{
  "num_hidden_layers": 12,
  "hidden_size": 256,
  "num_attention_heads": 8,
  "num_key_value_heads": 8,
  "head_dim": 64,
  "intermediate_size": 1024,
  "vocab_size": 4096,
  "hidden_act": "tanh_gelu",
  "norm": "layernorm",
  "norm_place": "pre",
  "norm_eps": 1e-06,
  "positions": "learned",
  "qk_norm": false,
  "attn_scale": 0.125,
  "bias": "all",
  "tie_word_embeddings": false,
  "parallel_block": false,
  "init": "uniform",
  "init_std_qkv": 0.024,
  "init_std_o": 0.0169,
  "init_std_up": 0.024,
  "init_std_down": 0.012,
  "optimizer": "adam_atan2",
  "learning_rate": 0.00125,
  "lr_mult_qkv": 0.4,
  "beta1": 0.9,
  "beta2": 0.99,
  "lr_head": 0.0432,
  "max_grad_norm": 0.5,
  "warmup_steps": 327,
  "schedule": "wsd",
  "decay_fraction": 0.691,
  "decay_shape": "linear",
  "final_lr_fraction": 0.0,
  "batch_tokens": 131072,
  "max_seq_len": 1024,
  "doc_mask": true,
  "z_loss": 1e-05,
  "train_tokens": 736900000,
  "max_steps": 5623,
  "dataset": "wikipedia_en"
}
MLP neurons of a small language model. Each row is named by its layer, matrix (up: input weights) and neuron, and shows model dimensions 80-143. Each number is 128 + 24 x the weight over its row's rms, rounded and kept within 0 to 255.
After each neuron's rows, "fires in" lists the words (lower case) most often at its 100 highest values on Wikipedia text that the model never trained on.

L5.up253 [118 136 124 143 140 120  95 130 114 141 125 114 127 147 123 127 141 138 149 111 106 144 162 132 120 127 150 105  91 110 118 178  81 110 176 126 158 139  94 147 134 142 122 152 113 125 165  97  97 140 124 107 164 143 105 148 104 128 138 167 138 150  90 115]
fires in: "first", "who", "that", "leaders", "made"

L4.up785 [143 133 147 138  96 112 160 136 162 182 135  66 131 141  78 146 142 120 132 159 110 145 122 113 143 141 152 125 154 156 152 147 178 128 114 110 124 145 150  82 136  70 134 128 140 128  86 102 117 107 110 111  99  93 153 126 136 145 135 159 128 137 154 127]
fires in: "2022", "2020", "000", "conference", "2025", "2021"

L5.up772 [115 113 105 125 158 109 152 126 119 140 119 156 129 150 131 142 116  86 102 126 154 114 123 125 104 137 164 120 160 150 119 170 128 147 139  96 140 166 167 160 100 116 156 140 135 120 120 143 131 109 111 103 106  91 101 159 137  54 122  99 123 107 124  96]
fires in: "s"

L3.up957 [117 158 137 139 122 106 138 162 154 127 115 110 123 193 157 137 129 124 114 129 124 136 137 125 139 124 136 143 143 165 127 141 121 123 113 124 141 147 128 128 218 147 123 137 161 101 134 141 139 112 146 144  99 131 132 109 120  50 178 134 165 122  92 109]
fires in: "born"

L3.up263 [135 127 117 141 120 136 142  69 124 132 148 138 159 109 107 108 128 120 143 122 157 125 132 138 131 140 135 117 125 148 137  87 112 130 135 103 126 130 118 134  95 127 124 153 129 131 114 125 131 148 120 128 114 126 139 132  95 161 133 114 104 143  92 135]
fires in: "most", "community", "facility", "observatory", "berlin", "score"

L3.up427 [ 92 142 132 136 116 126  87 156  99 138 136 171 139  61 129  85 127 110 128 117 138 129 121  86 131 124 108 134 122 124 154 113 120 124 139 150 113 118 139 183 168 141 113 148  80 125 117 113 120 122 127  62 111 149 139 133 141  98 168 136 122 123 103 118]
fires in: "career", "born", "professional", "species", "professor", "francisco"

L4.up439 [136  81 125 104  92 162 121 127 148 114 104 114 121  87 115 126 141 116 157 144 161 144 164 144 109 137 125 135 135 159  68 126 139 110 143 132 111 111 133 105 156 164 123 149 114 120 125 119 165  83 127 132  95  93 134 140 141 130 118 118 112 138 178 118]
fires in: "of", "details", "assembly", "games", "authority", "is"

L3.up250 [137 135 148 116 115 152  98 153 127 139 106 112 118 127 142 172 142 104 116 159 117 138 130 151  85 155 121 116 140 143 125 120 119  95  90 116 120 105 129 110 134 112 145 142 130 121 138 129 109 105 117 176 125 123 146 122 108  77 142 136 115 131 128 109]
fires in: "business", "born", "life", "theatre", "police", "success"

L3.up222 [118 144 118 111 130 139 140 111  94 122 147 144 131 152 106 159 135  83 127 115 149 150  97 112  98 136 140 118 140  51 161  95 122 138 143 123 203 143 113  80 100 129 133 135 137  93  84 105 148 164 124 137 106 156 149 158 128 172 131 147  79 154 121 159]
fires in: "born", "children", "made"

L5.up937 [122 132  76 152 100 127 120  70  92 130 135 131 190 111 163 162 134 170 150 101 112 139 130  92 101 190 179 141 104 163 127 167 118 119 139 148 145 127 160 108  79 107 102 150 112 136 141 136 146 160 114 136  97 127 141 167  86 144 105  94 102 117 108 137]
fires in: "served", "states", "u", "county"

L4.up669 [ 74 144 122 115 147 142  85 107 104 116  98 116 126 108 116  95 130  97 110 152 120 134 133 142 142 129 115 111 140 119  90 126 129 103 166 117 114 155 129 154 141 163 130 126 103  89 148 134 152 140 134  91 189 147 152 120 108 112 143 126 135 101 142 149]
fires in: "born", "m", "s"

L3.up368 [145 151 117  74 113 136 104 140 113 131 128 112 104 160 148 127 117 112 112 138  65 119 145 105 126 113 108 151 125 107 123 138 160 124 157 139 126 106 121 138 112 140 133 160 129 195 136 130 147  97 123 104 145 112 137 116 131  96 127 139 169 102 148 120]
fires in: "said", "stated", "description", "goal", "volleyball", "vol"

L3.up646 [ 90  95 110 137 159 128 145 157 103 136 109 165 115 216 125 158 128 132 142 149 109 113 123 137 115 130 128 141 127 120  93 128 120 142 127  70 128 120 115 119  87 110 131 149 144 107 117 140 137 102 115 107 175 140 130 138 131 147 171 131 114 134 161 135]
fires in: "first", "large", "successful", "closely"

L3.up908 [123 107 118 154  89 147 143 178 125 101 129 110 132 122 119  84 124 128 134 150  85 112 129 156 128 127 158 164 128 117 152 129 114 144  81 143 122 111 157 153 152 111 126 112 119 156 155 135 123  97 159  97 106 129 114 116 110  74 115 145 145 115 166 129]
fires in: "ft", "times", "debut", "total", "authority", "list"

L3.up965 [104 131 148 117 155 129 127 111 105 129 115 122 133 168 138 117 141 139 135 130 110 148 128 150 120 136 123 138 135 170 142 120 176 143  99 114 130 134 125 127 193 122 131 155 142 146 151 145 115 120 121 111 163 145 153 131 134  54 146 121 113 131 173 137]
fires in: "place", "zone", "sought", "alliance"